From a checkpoint of a small transformer trained on Wikipedia: 22.4M parameters, a variant of Adam for these matrices.
MLP neurons of a small language model. Each row is named by its layer, matrix (gate and up: input weights; down: output weights) and neuron, and shows model dimensions 144-271. Each number is 128 + 24 x the weight over its row's rms, rounded and kept within 0 to 255. A neuron's up and down rows have the sign that makes its largest values positive.
After each neuron's rows, "fires after" lists the tokens most often just before its 100 highest values on Wikipedia text that the model never trained on.

L4.gate212 [137 137 137  90 112  90 104 162 165 135 124 181 109 152 164 131 118 114  92 114 148 137 113 138 106 147 102 124 168 136  90 125 139 137 110 136 126 104  94 134 150  76 158 150  99 119 135 131 106 159 102 145 144 148 104 141 148  97  95 129 130 127 147  92 115 151 118 136 125 143  99 127 127 141 124 156 132 130 119 152  69 162  85  93 156  93 150 145 131 116 113  91 152 137 138 138 105 136 101 133 122  82 139 109 120 118 105 168 110 126  89 130 143 138 119 112 142 116 134 146  88 171 138  88 139 123 138 131]
L4.up212 [109 127 115 161 141 115 114 144 124 132 127 169 166 114 127 133 122 167 109 101 137 131 156 121 114 130 141 134 136 198  94 129 120 120 151 127 154 113 122 117 146 134 109  90 103 152 120 114 134 183 110 100 115 141 138 141 147 125 152 106 146 132 122 139 124 124  88 117  76 128 131 148 104 130 149 169 109 176 128 134 100 111 106 121 101  90 116 112 124 115 106  96 162 132 140 129  98 133 113 168 132 121 119 140  79 129 141 163 182 120 136 148 103 105 134  92 133 158 143 150 118 123 135 129 138 195 133 150]
L4.down212 [115 116  96 149 152 144 121 110 135 111  96 102 120 107 121 123 142 133 112 125 100 123 137 159 109 134 134 145  85 131 174 112 143 121 158  99 133 136 132 130 114 161 115  95 130 117 104  93 150 112  90 108  71 101 175 154  92 114 155 104 116 118 147 150 139 131  80 103 103 138 163 163 128  73 139 166 133 138 136 102 119  97 183 149 121 151 111 124 132 136 121  91 111 114 135 104 131 125 112 155 135 181 130 161 127 118 182 149 159 122 166 105 109 101 134 149 148 156 134 133 167 113 124 143  65 165 115 110]
fires after: " L", " C", " O", " H", " G"

L4.gate166 [167 116 144  88 108 132 108 138 195 112 136 144  81 103  93 107 133 146 145 140 122 121 145 144 130 111 141 118 147 102 111 122 105 133 128 102 158 120  87 150 132  90 136 146 112 157 180 129 133 149 109 133 127 131  94 131 158 185 110 116 130 148 140 125 111 122 143 149 113 140 112 137 154 133 139  86  97 129  89 117 128 135 111 122 135 142  77 129 138 132  89 148 137 117 118 148 127 123 117 123 136 131 153 123  63 137 115  72 137 123  93 161 137 187 122 176 111 122 167 153  87 154 138 134 122 127 151  92]
L4.up166 [155 157 144 138 119 138 181 120 168 101 170 130 159 117 118 121 103 161 132 130 116  82 119  98 133 158 151  73 148 142 119 103 104 106 113 110 184 105 175 105 139  98 132  69 156 112 109 148 160 116 124 121 148  75 114 117 128 132 133  76 140 135 130 117 151 164 133 111 141 149 143 148 119 149 168 128 138 141 123  99 119 157 123 163 110 119 124 115 117  86 163 145 144 156  81 133 118 114  98 185 132  99 109 145 121 109 162 115 160 152 120 166 113 151 183 147 106 105 159 132  94 114 161 176 145 177 103 120]
L4.down166 [ 92 160 102 127 131 137 122 108  90 141 110 136 133 146 112 106 140 171 102 113 139 118 123 147 122 172 130 122  65 120  89 133 124 114 147 146 114 121 151 120 136 109 130  80 169 122 116 139 120  96 133  93 140 155 130 161 115  87 128 145 114  64 114 121 142 144 129 114 111  99 157 117 127 133 126 141 137 168 141  96  98 188 126 146 112 131 122 180 107  94 169 134 136 121  88 123 160 150 124 146  97 134 147 121 107 141 214 167 146 132 188 115 122 129 106 131  97 120  86 106 141 113 145 144 151 134 113 131]
fires after: " L", " N", "L", " E", " O", " l"

L3.gate159 [141 106 153  95 100  92 105 149 119 163  84 111 126 135  98 157 112 154 131 150 122 145 141 145 146 120 114 126 140 130 126 139 166 127 125 135 206 132 163 134 112 113  93 113 123 116 137 160 142 138  87 133 128 145 106 126 135 117 148 140 103  90 125 150 154 155 110 139 111 127 123 118  98  88  80 144 115 116 134 106  85 124 159 104 157 112  95 141  95 172 124 146 145 139  93 116  99 158 134  97 139 155 136 126 170 138 112 140 140 134  85 120 141 134  94 119 128  96 134 144 114 129 132 114 169 146 131 120]
L3.up159 [129 106 134 161 141 118 129 122 129 162 126 104  92 139 125 138 158 187 154 145 187 118 111 157 126 117 115 123 153 150 120 158 116 147 150 105 162 155  92 123 125 127 114 200 122 151 120 147 101 151  95 134 107 156 115 124 127 125 157 135 113 115 131 163 143 164 125 121 112  81  88 112 101 142 120 136 159 134 143 145 117 137 153 122 186 143 136 142 138 147 177 140 120 130 117 108 130  96 125 149 142 160 128 125 140 133 143 135 159 110 165 106 109  99  91  89 139 120 159 149 130 133 113 166 128 163 133 121]
L3.down159 [104 133  89 162 107 143 101 122 138 115 174 118 103 149 140 121 156 139 135 109 155 131  75 129 118 128 113 131 132 146 150 101  98 173 111 120 131 147  95  95 159 126 154 173 153 159  98 127 106 146 129 119 122 114 141 148 161 164 103 150 131 143 114 150 112 198 152 159  88  82 104 118  97 131 146 130 153 126 135 198 117 154 147 120 130 124 155 144 153  90 135  85 134 107 162 128 131 111 133 138 118 154 112 120 118 127 149 154 150 119 109  96  89  79 137  94 119 136 124 121 105 139 104 122 137 114 122 126]
fires after: " V", " v", " K", "M", " part", " P"

L5.gate410 [116 116  98  87  71 120 141 136 115 136 132 136 106 121 145 172 114 143 109 110 130 142 124 127 149  93 140 113 105  98 139 123 126 141 116 134 107 131 109 119 162 145  73 146 169  94  68 160 140 129 131 150 124 124 142 143 100 124 138 145 132 115 117 109 126 109 138 173 170 119  97 121 107 115 118 142 132 100 104 138  96 124 124 155 150 103 149 180 111 145 151 153 147 100 136 155 120 182 158 128 128 139 153 184 143 128 122 121 115 118 104 143 164 124 114 115 127 128 130 124  77 189 145 117 124  86 147 150]
L5.up410 [143 158 116 113 124 140 108 157 141 121 111 125 112  83 154  79  82 135 115 158 142 111 112 131 171 112 200 137 113 142  72 130 118  99 139 145 157 152  94 148 101 142 122 154 134 117  93 144 125 112 158 132 130 137 116  87 144 126 177 113 138 121 130 111 128 159 105 135 127 152 131  90 127 135 133 113  76 154 144 115 129 111 117 124  90 133 173 140 133 142  84 157 162 101 149 119 134 154 143 176 166 129  93 141 140 207 142 165 109 110 142 124 146 128  95 107 142 127 141 105  99 163 143 109 140  91 168 113]
L5.down410 [155 153 119 127 202 130 106 141 139 161 123 142  98 139 115 126 118 177 130 149 119 134 135 144 151 145 134 123 161 155 181 126 130 111 137 160 128 129 111 103 131  98 146  96 158 113  63  79  83 148 140  61 152 133 132 137 127 158  97 134 150 121 129 132 132  90  99 148 100  89 142  98 149 115 128 131 130 142 140  85 139 154 150 125 119 172  68 110 147 150 117 130 123  65 130 138 117 180 158 133 127 128 136  89 120 157 128 119 131 112 138 115 140 137 107 132 119  99 142  98 179 131  95 158 118 104 118 117]
fires after: " L", " D", "L", " B", " d"

L5.gate417 [116 149  87 114  97  98  99 139 137 129  85 158  91 187 132 134 112 121 147  84 134 102 162 128 157 100 152  90 145 118 138 117 161 112 115 144 153 142 142  96 162 145 149 131 139 123 114 109 142 153 129 109 120 118 112 105 141 154 133  95 120 130 142 120 193 149  99 142 118 178 121 118 141 115 106 106 112 143 132  86 132 125 168 140  87 130 116 115 117 144 160 114 119 118  95 125 113 112 112 200  99 125 125  94 145 145  78 123 163 122 147  98  77 155  75 133 162 127 124 144  85 146 140 133 122 108 107  91]
L5.up417 [156 137 178 118 143 120 112 122  86 154 134 142 131  98 131 168 125 151 124  92 134 126 113 113 153 122 116  76 144 136 145 159  95 150 131 108 159 136 158 154 115 118 102 129 120 131 130 173 194 132 142 140 162 118 110 146 150  97 140 116 102 133 139  99 130 109 111 151 202 166 136 148 120 125 125 151 174 107 126 118 126 126 123 162 114 155 151 140  94 121  86 149 214 113 131 129 114 134 122 156 113 154 119 136 129 155 171  92  99 151 125 129 134 179 123  55 117 165 159 124  62 154 135 138 106 115 141  67]
L5.down417 [124 114 126 143 122 124 138 112 120  97 151 122 167 129 129 140 149 120 159 119 130 140 148 168 160 155 113 130 109 140 105 112 134 138 148 133 138 104 101 127 141 136 106  85 162 131 132 135 125 143 121 148  85 150 108 129 125 168 117 186 104  85 123 117 144  73 182 179 167  75 137  59 120 148 124 174 137 113 104 118 153 175 131 122 174 117 130 120 129 102  83 116 129 156 146 142  66 149 127 156 125 127 143 131 123 122 102 135 124 158 145 133  95 165 109 136 120 145 146 128 114 111 130 120  69 140 142 137]
fires after: " B", " L", " Mar", " D", "ai"

L6.gate46 [100 126 124 119 140 117 132 129 153 127 160 127 145 114 139 151 103  85 139 140 133 100 143  87 133 109 165 134 117 130 168 118 134 132 150 139 133 145 121 169 101 111 157 105 146 119 122 130 130  84 138 188 126 133 108 158 149 132 138 114  97 136 186 135 131 135 141 139  99 176 156 121 103 119  83 117 134 171  89 115 127 167 159 118 173 150 137  88  85 106 106 113 127  99  99 149 150 149 136 166 102 114 144 119 106 139 117 150 118  98 134 120  77 160 105 123 127 138 151 140 160 129 143  77 134 140 148 112]
L6.up46 [132 131 115 124 135 146 149 140 151 114 136 140 128 146 102  76 109  93 141 113 126 144 127 113 137 101 166 131  98  93 131 139 130 188 112 139 116  95 103 125 123 124 123 142 137 165 185 116 114 101 158 139 122 133 108  97 113  85 146 117  83  90 118 131  91  96 138 139 132 133 141 117  94 111 172  95 153 100 136  75 128 151 115 109 135 135 118 117 109  97 126 124 127 171 113 120 137 126 144 175 154 143 128 132 163 113 113 113 121 119  98 123 140 154 162 166  94  99 145 129 144 117 113 142 151 116 101 124]
L6.down46 [125 118 112 121 146 157 138 116 144 129 174 114 130 109 137 159 172 146  96 175 134 113 148 142 119 139  98 130 102 129 114 139 143  92 138  52  85 148 112 144 130 139 127 160  77 105 101 156 151 150 156 153 124 129  92 125 113 119 121 106 134 138 149 169 111 145 111 108 132 141 115 154 168 137  96  98  83 116 100 124 140 101 144 151 140 144 112 128 127 153 158  99 137 151 168 124 126 128 103 143 149  91 146 114 109 149 143 148 114 138 107 150 132 165  98  84  93 135 110 145 113  84 153 127 135 116 142 153]
fires after: " s", "h", "S", " S", "s", "ash"

L4.gate573 [175 143 137 103  99 107 104 129 137 111 157 148 143 124 138 154 157 104 126 102 141 133 150 131 167 125 129  84 140 100 125  99 153 155 114 114 162  71 124 120 132 118 106 140 112 153 153 129 148 165 130 114 133 132 116 115 153 179 131 133 139 173 159 137 125 128 129  94 146 149  98 119 160 159 121 102 150 111  97 131 131 154 101 126 134 137 123 176 149  59 127 117 149 173  87 123 128 141 123 153 120  86 124 153 155 119  93 125 162 109 103 128 152 123 108 153 117 126 165 129 118 115 168 110 137 110 101 119]
L4.up573 [178 161 128 113 137 136 144  95 186 134 138  87 111  97 127 152 119 152 111 133 172 144 154 167 118 140 140 181 125 139 143 108 147 132 120 134 150 126 111 106 149 156  92 155  98 127 116 191  84 128 154 152 189 129 140 161 137 151 102 162 162 182 160 140 164 113 159 127  92 133 164 145 104 107 114 114 142  86 103 105  79 134 123 119 102 130 102 145 132 155 129 154 130 124 122 131 101  90 118 132 146  83 137 145 131 140 104 168 190 149 116 142 155  97 163  94 142 134 118 106 115 112 129 115 120 146  90 128]
L4.down573 [ 94 164 145 154 114 142 105 126 149 110 155 115 118 144 167 133 154 140  94 155 121 122  99 103 151 100  89 123  91 150 136 112 131 143 147  91 123 128 136 175 172 135 116  77 152 131 129 119 141 103 120 142 149 150 109 118  97 106 155 150 116 107 140 122 126 166 132 139 129 168 131 122  99 156 109 135 121 130 104  81 153 157 148  69 147 103 152  83  90 135 157 163 123  87 154 145 140 106 108  85 128 154 108 120 108  90 161 146  69 118 141 160 134 120 118 122 107  95 147 144 136 114 106  82 122 156 135  87]
fires after: " K", " S", " Ch", " H", " L", " C"

L3.gate4 [113 173 137 100 133 114 139 122 122  81 140 164 109 120 107 127 158 141 108 136 129  99 118 100 153 134  88  90 206 142 132 113  91 139 139 138 134 115 160 122 134 142  96 180 137 162 152 167 176 188 118 135 120 151 126 133 130 134 121 105 115 154 122  78 107 137 134 146 142 124 112 164 132 111 170  90 120 156  70 146 129 160 139 117 113 105  85 148 137 177 147 128 148 123  98 153 163 100 141 122 151 127 136 132 131 143 123 166 137 125 114 109 107 127 111 123 161  86 175  93 134 123 130 152 147 103 151  99]
L3.up4 [129 188 124 130 126 144 145 119 178  87 100 174 135 141 149 133 135 110 127 116 128  70 167 104 137 137 159 121 110 157 156 158 161 125 131 166 108 132 106 131 122 175 141 124 165 126  61 130 129 109 158 151 117 160  76 123 137 141 129 132 165 133 146 150 139 142 120 133 141 153 128 110 135 127 103 168 129  92 124 150 142  99 104 165 150 139 130 131 139 132 138 136 155 139 103 115 109  73 105 128  90 111  98 148 102 121 141 140 117 149 147  48 158 123 118 147 126 183  60 101  84 125 163 146 113 111 126 122]
L3.down4 [111 105 131 117 130  83 138 127 130 124 134  90 133 158 122 126 123 162 109 104 131 118 109 146 131 134 117 116 120 121 123 110  91 123 133 105 146  98 122 115 132 119 142 125 139 157 115 127 109 156 110 171 140 129 117 129 173 143 103 137 136 148  91 142  99 148 133 171 146  92 135 148  95 148 133 162 125 153 140  99 176 143 176 105 113  54 125 159 120  97 141 106 111 133 148 103 106 132 109 119 148 112 143 131 136 107 109 138 141 164 108 145 153 138 124 143 111 135 127 121  94 164 113 134 142 134 185 147]
fires after: " G", " H", " g", "ie", " L", "G"

L7.gate652 [137 152  96 126 127 122 125  81 112 167 114 103 107 146 157 134  99 138 162 127 133 152 134  95 141 128  83 117 128 100 127 117 137 166 123 154 150 134 118 119 145 117 119 116 132 152 137 164 153 150 100 142  52 145 148 144 120 126 125 120 134  92 132  85 101 118 128 142 168 113 130 132 133 154 118 119 145 146 124 111  90 117 173 155 122 136 110 152 133 114 103 111  86  94 113 171 131 162 144  76 139 136 122 146 131 132 144 142 123 100  46 129 109 108  97 104 141  93 102 116 128 154 113 136 173 133 126 126]
L7.up652 [136 120 128 114 137 137 124 102 136 110 138 112 161 100 105 116 108 133 118 150 136 151 119 112 109 118  82 109 141 112 148 154 131 126 174 145 130 117  99 124 170 151 160 159 182 133 104 108 179 137 141 149 101 114 151 178 120 125 139 127 155 137 129  95 122 132 121 154 177 131 148 104  99 158 128 112 147 139 136 122 145 122 105 121 122 142 101 117 161  67 118 134  46 140 113 147 142 145  81 150 111  95 146 114 178 139 144 167 155 114 129 123 115 165 105 134 169 129 137 155  83 155 103 136  95 136 176 108]
L7.down652 [142 110 173 158  97 181 123 133 148 153 129 142 150 113 144 121 117 133  93  88 132 130  93 127 135 153 110 126 106 153 139 127 112 116 169 138 149 154 111 130 126 127 146 132 119 129 121 102 135 144 129 135 101  78 103 120 154 163 142 150 144 123 114 139 102 142 114 155 131  99 139 125 147 135 141  65 155 131 103 123 118 155 112  96 151  92 117 112 155  95 119 186 169 159 131 114 138 172 125 123  98 132 161 101 178 138 172 117 144  99 157 166 124 130 127 105 156  93 155 176  91 145 145 130  63 138 121 117]
fires after: "\n", " four", "–", " three", " two", " single"

L5.gate36 [ 99 148 133 136  99 137 108  93 139 164 142  74  95 148 150 163 125 136 116 135 124 134 144 114 140 157 134 133 156 128 134 152 140 128 119  62 144 145 127 131 141 106  99 125 153 112  99 168 155 137  78 152 152 133  97 160 132 115 113 109 116 113 115  94 142 152 145 104 133 126 115 104  96 108 134 135  81 123  94 136 116  88 157 140 166 108 145 150 114 147 109  92 107 133 109  47 113 177 145  94 131 135 186 116 128 121 135 149 160 118 116 126 148 167 109 121 118 124 113 130 118 138 136  94 160  83 158 181]
L5.up36 [151 150  78 148 107  69 122  95 117 122 108 133 132 159 147 118 162 132 158 131 162 138 133 128 176 121 115 154 102 115 121 122 167 145 153 116 109  99 163 122 117 148 112 119 124 164 142 115 135 172 127 119 142 120  93  91 145 106 131 104 123 157  98  93 166 125 154 170 169 161 153 122 121 131 118 127 154 128 146 123 102 116 135 158 135  96 159 172 173 156  93 103 125 137 103 110 112 147 142 110 169 152 138 151 189 165 122 114  72 117 118  94  97 129  93  65 138 163 113 144 114 110 168 126 105 138 142 119]
L5.down36 [105 167  71 145 119 127 134  99  98 113 186 103 119 127  90  97 163 149 131 151 106 126 128 123 152 133 112 154 118 111  73 128 142 142 125 101 113 112 145 160 146 133 152 137 121 148 120  80  97 112 106 152 146 145 134 154 146 123  83 131 132 138 116 169 187 108 127 135 126  81 150 136 115 124  98 123 125 157 115 125 124 109 132 119 143 146 133 135 156 185 139 115 154 168 132 117 116 133 139 109 149 165 134 100 145 116 139 150  98 187 154 144 146 133 139 167 116 114 116 148 115 101 109 134  93  87 147 108]
fires after: " P", "P", "B", " L", "ap", " v"

L3.gate226 [111 174 115 130 105 124  89  65 148 120 126 139 104 135 146  88 145 127 144 104 149 124 100 104 130 146 191 106 132 109 116 130 111  86 114 149 156  76 126 134 118 123 116 126 107 111 155 171 117 185 134 104 182 117 127 140 147 127 158 105  95 129 131 130 112 155 121 152 147  91 138 137 145 134 138 109 105 118 111 100 121 161 145 131 145 141 127 118 131  83 134 131 132 114 110  87  80 131 146 145 122 127 169 130 137  77 155 178 133 143 138 106 138 142 108 116 164 114 115 135 132 145 154  72 113 128 161 143]
L3.up226 [108 142 133 101 124 119 125 123  95 119 126 141 120  85 153 117 107 162 114 151 126  61  86 134 138 122 123 139 121  93 130 121 113 118 129  94 195 147 147 113 104 123 141 146 105 107 129 122 125 144 131 149 130  97 128 136 149 148 154 154  68 138 144  81 122 145 127 147 148 111  95 135 123 127  99 146 129 156 148 166 127  90 178 140  84 171 174 133  80 150 146 127 135  74 137  87 126 142 130 194 160 135 111 127 105 123 118 151 127 149 142 116  90  80  99  53 147 125 157 161 111 168 133 120 152 130 176  98]
L3.down226 [105 116 123 149 125 146 130 130 127 154 132 118 117 141 137 141 130  88 125 119 109 127 140  99 110 157 153 148 146 137 121 120  97 157 133 136 104 131 132  69 122 114 136 120 104 147 132 151  96 148 132 100 150 113 144 140 146  89 145 111 149 134  84 137 149 118 136  97  79 119 158  94 137 108 178 133 166  92 125  79 134 158 137 101 139  94 112 112 137 112  99 105  87 134 140 131 164 127 146  73 154 113 166 145 103 139 124 117  81 109 123 112 132 162 112 158  91 165 140  75 132 145 129 153 126 164 111 128]
fires after: " D", "d", " d", "ur", " L"

L8.gate475 [166 160 111  95 154  71 140 122  96 147 106 135 169 139 128 117 139 116 113 133 126  59 119  68 130 103 112 160  81 130 140 126 138 116 132 119 174 141  68 136 118 131  72  96 117 100 163 114 132 131 124 145 127 151 104 132 179 106 157 154 144 131 107  95 132 148 100 131 141 139 121 122 136 144 115 118  91 115  84  89 111 102 112 134  73 150  90 113 159 146 117 163 145 108  87 113 103 148 108 140 134 120 114 104 105 113  99 131 128 113 110  96 144 128 116 113 126 109 124 136 127  99 139 125 110 107 108 110]
L8.up475 [150 126  95 144 112 125 105 140 148 140 147 124 137  99 169 126 109 118  72 102 163 124 174 147 152  99 100 157 105 139 141 130 139 146  61 182 143 128 118 136 126 129 140 104 130 107 114 125 118  77 156 170 109 159 128 154 148 117  86 140 122 128 151 163 144 136 109 125  51 206 176  78 155 136  85 154 162 114 137 133 137  80 154 107  94 104 172 155 147 119 127 143 133 133 125 115  84 115 129 129 163 183 126 153 104 189 162 131 139 141 109 105 128 124  89 156 128 150  93 157 117 156 157 129 125 135 101 116]
L8.down475 [130 117 123 101 115 106 157 141  92 127 131 117 147 138  88 128 117 143 116 124  93 171 140 120 118 104 134 115 124 114 131 108 132 127 112 104 141 119 139 129  75 169 133 116 108 133 129 106 111 105 127 168 125 166 127 106 155 137 127 139 140 124  82 148 170 112 130 106 141 123 138 128 121  90 112 139 140 154 108 113 172 135 148 143  92 139 144  71 152 149 128 138 109 138 109 127 120 156  87 144 120 122 122 108 114 135 103 158 114 121 119 146 129 144 102 114 100 111 109 138  88 111 107 107 102 107 140 153]
fires after: " G", "-", " K", " g", ":"

L8.gate83 [167 138 151  81 136 132 112 126 108  98 166 139 144 148 121  86 114 143 119 160  90 145 140  85 121 118 113 115 168 116  78 129 128 145 113 176 144 131 126 132 141 112 182 111 126  80 116 155 156 109 134 141 150 116  91 156 152 106 167 148 121 101 163 100 116 175 114 133 149 149 129  99 108 150 114 152 131 123  88 121 104 125 161  89  77 136 118 123  96 110 171  90 133  92 117 102 114 150 126 126 103  77 103  82 135 139 132 158 106 125 104 142 105 151 107  95  68 163 149 132 122 147 115 121 115 104 105 150]
L8.up83 [137  90 140 131 143 158 133 116 132  97 100 136 124 129 104  79 129 154 120  85 102  88 116 133 134 118 144  99 113 164  89 132 124  92 104 124 132 140 159 111 180 149 130 145 146 154 148 148 104 115 130 102  85 106 133 158 105 140 141 124 129  90 149 145 111 132  84 107 178 105 127 159 129 130 131 110 140 114  96 140 119 135 107 134 155 145 104 126 161 133 141 115 196 169 139 133 112 167 149 163 120  75 114  88 116 113 124 105 133 116  77 141 133 122 118 138  93 106 108 178 103 116 105 121 126 164  97  83]
L8.down83 [119 137 106 133 123 102 108 109 162 199 163 178 103 136 139 111 127 123 148 171  99 103 136 146 190 101 118 112 136 124 190 179  98 152 149 147 122 144 124 118 170 162 145  77 180 175 102  90 128  99 142 117  98 112  91 104 111 102  96 156 112 152 102  95 142 127 122 139 149  96 129 156 135 108 119 148 116 107 186 123  99 142 122 125 125 116 148 124 135  88 139 132 115 120 113 166 151 101 135  98 151 155 118 157 100 155 193 157 129 124 124 116 133 146  89 138 171 130 146 117 158 154 121 126 168  87  98 127]
fires after: " A", "A", " Y", " G", " Sp", " for"

L5.gate581 [122 126  97 110 112 120 109 107  95 113 191 153 135 104 103  97 120 128 112  78  95 120 140 159 129 117 101 173 125 110 148  98 157 124 103 142 153 138 110 128 110 123 133 115 120 142 141 159 126 139 126 128 115 152 141 172 163 104 116 137 136 100 138 109 146 155 146 131 127 114 121 117 114  94 152 128  85 115  98 141 155 143 137 111 177 125 135 133 128 122 147 135 143 121 117 114 178 156 161 132 113 136 130 145 158  88  73 129 149 132  80  83 163 164 100 123 107 145 150 119 134 124 137 116 143 139 131 140]
L5.up581 [142 154  84 138 133 157 102 131 132 103 145 116 136 131 112 153 163 136 135 135 133 122 106 117 171 122 162 125 120 123 169 138 152 126 124 135 132 100  98 159 148 148 113 101 122 110 103 154  94 135 153 166 181 125 166 134 160  93 169 118 125 168 135 137 100 149 173  92 118 120 137 129 120 116 113 106 117  91  97 102  80 142 148 112 112 140 108 155 126 125 163 154 128 171 104 109 115 154 168 113 112 145 117 131 142  98 106 165 126 141  84  80 158  99 176 166 133 150 106 116 138 104 155 171 118  94 115 144]
L5.down581 [116 150 134 134 146 152 132 149 166 117 137 103 138 128 142 124 158 101 149 186 130 110 118  84 141 163 187 109 115 101 127 181 125 138 154 102 158 133 171 160 126 123 133 101 121 124 145 105 100  92 136 138 150 106 159 131  92 142 157 124 106 154 110 168 124 136 147 125 130  98 113 147 123 113  96 120 140 127 120 146  67 147 129 113 119 124  88 141 144 124 148 169 147 115 150  97 111  86 130 140 117 136 133 123  85 121 153 124 162 118 112 118 130  84 148 163 148 135 128 145 112 104 124 139 101 139 149 119]
fires after: " S", " s", "S", "n", " E", " z"

L8.gate52 [127 129 142 111 122 158 149 119 110 117  91 113 158 137 137 161 144 148 145 124 141 132 124 101 145 125 111 143 110 117 119 127 137 169 102 175 135 126 137 116 139 201 133 125 125 101 118 124 115  92 127 103 103 142 146 149 161 125 149 105 119 105 122 128 143 119 151  98 185 120 109 157 132 149 162 156 106 137 128 100 131 112 119 114 153 130 162 130 105 158 145 155 142 113 103 103 149 119 120 119  91 137 139 115  93 131  63 137 122 157  93 143 152 128 134 120  87 121 105 152 135 135 106  96 140 141 143 174]
L8.up52 [ 94 134 165 134 156 125 106 159 154 157 124 145 156 138 148 109 146 131 140 117 144 139 135 120 126 140 108 115 119 126 173 152 105  78 180 132 149 130 121  95 126 139 143 110 139 114 153 113 105  88 147 116 112 156  94 108 129 140 161 148 106 115 142 123 105 117 123 129 131 127 139 130 152 137 121 158  88 170  95 155 118 107  94 148 107 138 112 150 132 149 129 140 140 154 147 135 111 144 141  81 125 114 146 125 126  86 157 133 155 129 185 137 140 120 183  93 136 119 140 105 144 111 157 148 130 190 112 121]
L8.down52 [132  76 112 138 125 106 133 151  99 122 139 141  50 131 153 109 120 124 125 107 109 109 125 140 104 144 129 147  84 171 118 121 129 141 119 163 144 134 148 115 154 122 137 121 105 138 128  82 135 139 155 122 137 131  87 163 107 109 128 125 150 111 106  73 174  99 119 106 140 126 178 158 125  98 115 116 131 142 169 127 131 135 149 105 129 132 127 102 148 101 136 147  97 116 122 131 170 111  83 129 114 120 140 114 136 140 173 122 108 167 112  94 109 151  89 168 136 107 118 127 125 123 111 117 107 128 115 134]
fires after: " A", " an", "A", " In", " a"

L3.gate406 [153 122 111 117  95 122 117 109 126 131 165 124 155 130 155 152 145 133 154 137 104 114 117 117 180 123 160 100 120 111 101 128 160 115 145 144 154 145 161 136 153 124 120 118 117 166 119  92 106 170 136  83 148 163 142 168 142 108 126 157 122 131 137  80 142 137 147 113 166 174 118 118 150  97  85 130 138 109 155  88 121 127 119 148 145 130  98 159 150 144 141 133 139 107 158 125  92 127 118 105 153 130 137 156 125 135 165 161 110  93  68 139 152  96 160 166 142 146 127 158 112 113  79 146 132  82 144  87]
L3.up406 [ 99 119 155 125 159 103 211 102 138 144 139  92 183 122 127 111 120  87 110 173 134 159 153 126 111 131 152 118 130 141 117 182 107 127 143 135  97 181 130 137 136 141  79 132 120 145 113 152 124 176 115 104 121 151 164 116 149 128 138 127 121 143 148 151 104 106 143 136 102 107 113 168 111 167 128 117 115 143 124 140 116 133 112 135 167 144 147 133 150 143 113 118 143 119 149 159 117 112 149 168 165 102 107 153 158 129 137 161 120 103 135 126 136 109 149 132 116 159 133 107 113 111 117 148 125 101 161 149]
L3.down406 [113 108 121 174 155 119 124 142 132 131 113 114 152  99  89 116 147 126  96 109 161 146 115 129  87 168  96 163 119 138 137 113 143 151 111 114 125 126  96 127  99 118 111 109 143 120 156 166 155  89 142 151 124 151 133 101 109 134 131 120 133 135 115 129 140 109 122 137  85  90 130 138 115 132 161 125 135 143 115 155 129 137 153  89  95  85 136 127  98 129 118 121 175 128 106 141 181  99 155 137 104 147 101 108 135 111  91  88 137 135 153 133 133 176  98  96 129 128 146 110 136 139 186 119 139 129 102 168]
fires after: " le", " ac", "ach", " L", " An", " g"

L5.gate13 [129  97 110 110  90 149  99 118 132 116 188 114 151 147 123 160 111 109 143 166 154 144 135 105 148 121 133 150 161  91 179 157  95 121 112 125 207 137 107 109 113  76 133 115 101 142 134 145 157 126 136 138 152 160 110 153 104 113 145  96  93 105 143 113 128 156 108 100 186 112 147 104 148 144 117 100 128 160 136 144 118  84 143 119 156  96 130 166  75 147 155 117 129 114 135 119 103 142 148 135 167 135 129 160 132 110 118  97 112  98 116 120 157 110  81 116 132 130 129 129  89  98 108  98 156  95 135 141]
L5.up13 [144 136 123 133 106 125 127 108 144 122 150  71 147 128 155 106 184  98 143 141 170 129  96 106 160 125 161 131 162 165 142 140  89 133 115 138 143  92 106 131 140 120  94 135 103 120  93 130 141 154 161 121 153 153  80 142 144 119 124 139 146 145 143 142  81 158 169 124 127 115 148 110 146 138 140 165 145 140 123 158 133 116 150 119 127 103 113 117 104 121 111 176 113 140 125 153 126 114 164 181 131 137  96 122 141  99 104 165 146 123 102 140 137 108 139 136 145 127  75  89 112 111 103 131 155 121 111 143]
L5.down13 [112  77 118 147 123 119 118 103 133 164 140 140 140 168  79 130 143 103 132 116 174 113 128 130 137 112 136 120 132 147  80 119  86 103 134 124  97 103  93 153  99 122 110 162  95 116 104  89 127 192 122  96 129 128 113 134 165 125 129 138 125 144 160 142  84 190 151 133 120 143 148 122  99  85 104 158 119 138 121 112 129 135 130 137 110 138 130 140  96 115 154 113 130 144 144 181 167 117 134 161 132 125  68 103 108 133 102 143 143 146 145 120 147 148 118 177 129 139 110 126 130 130 122 126 118  67 117 151]
fires after: " T", "T", " K", " V", " s", " d"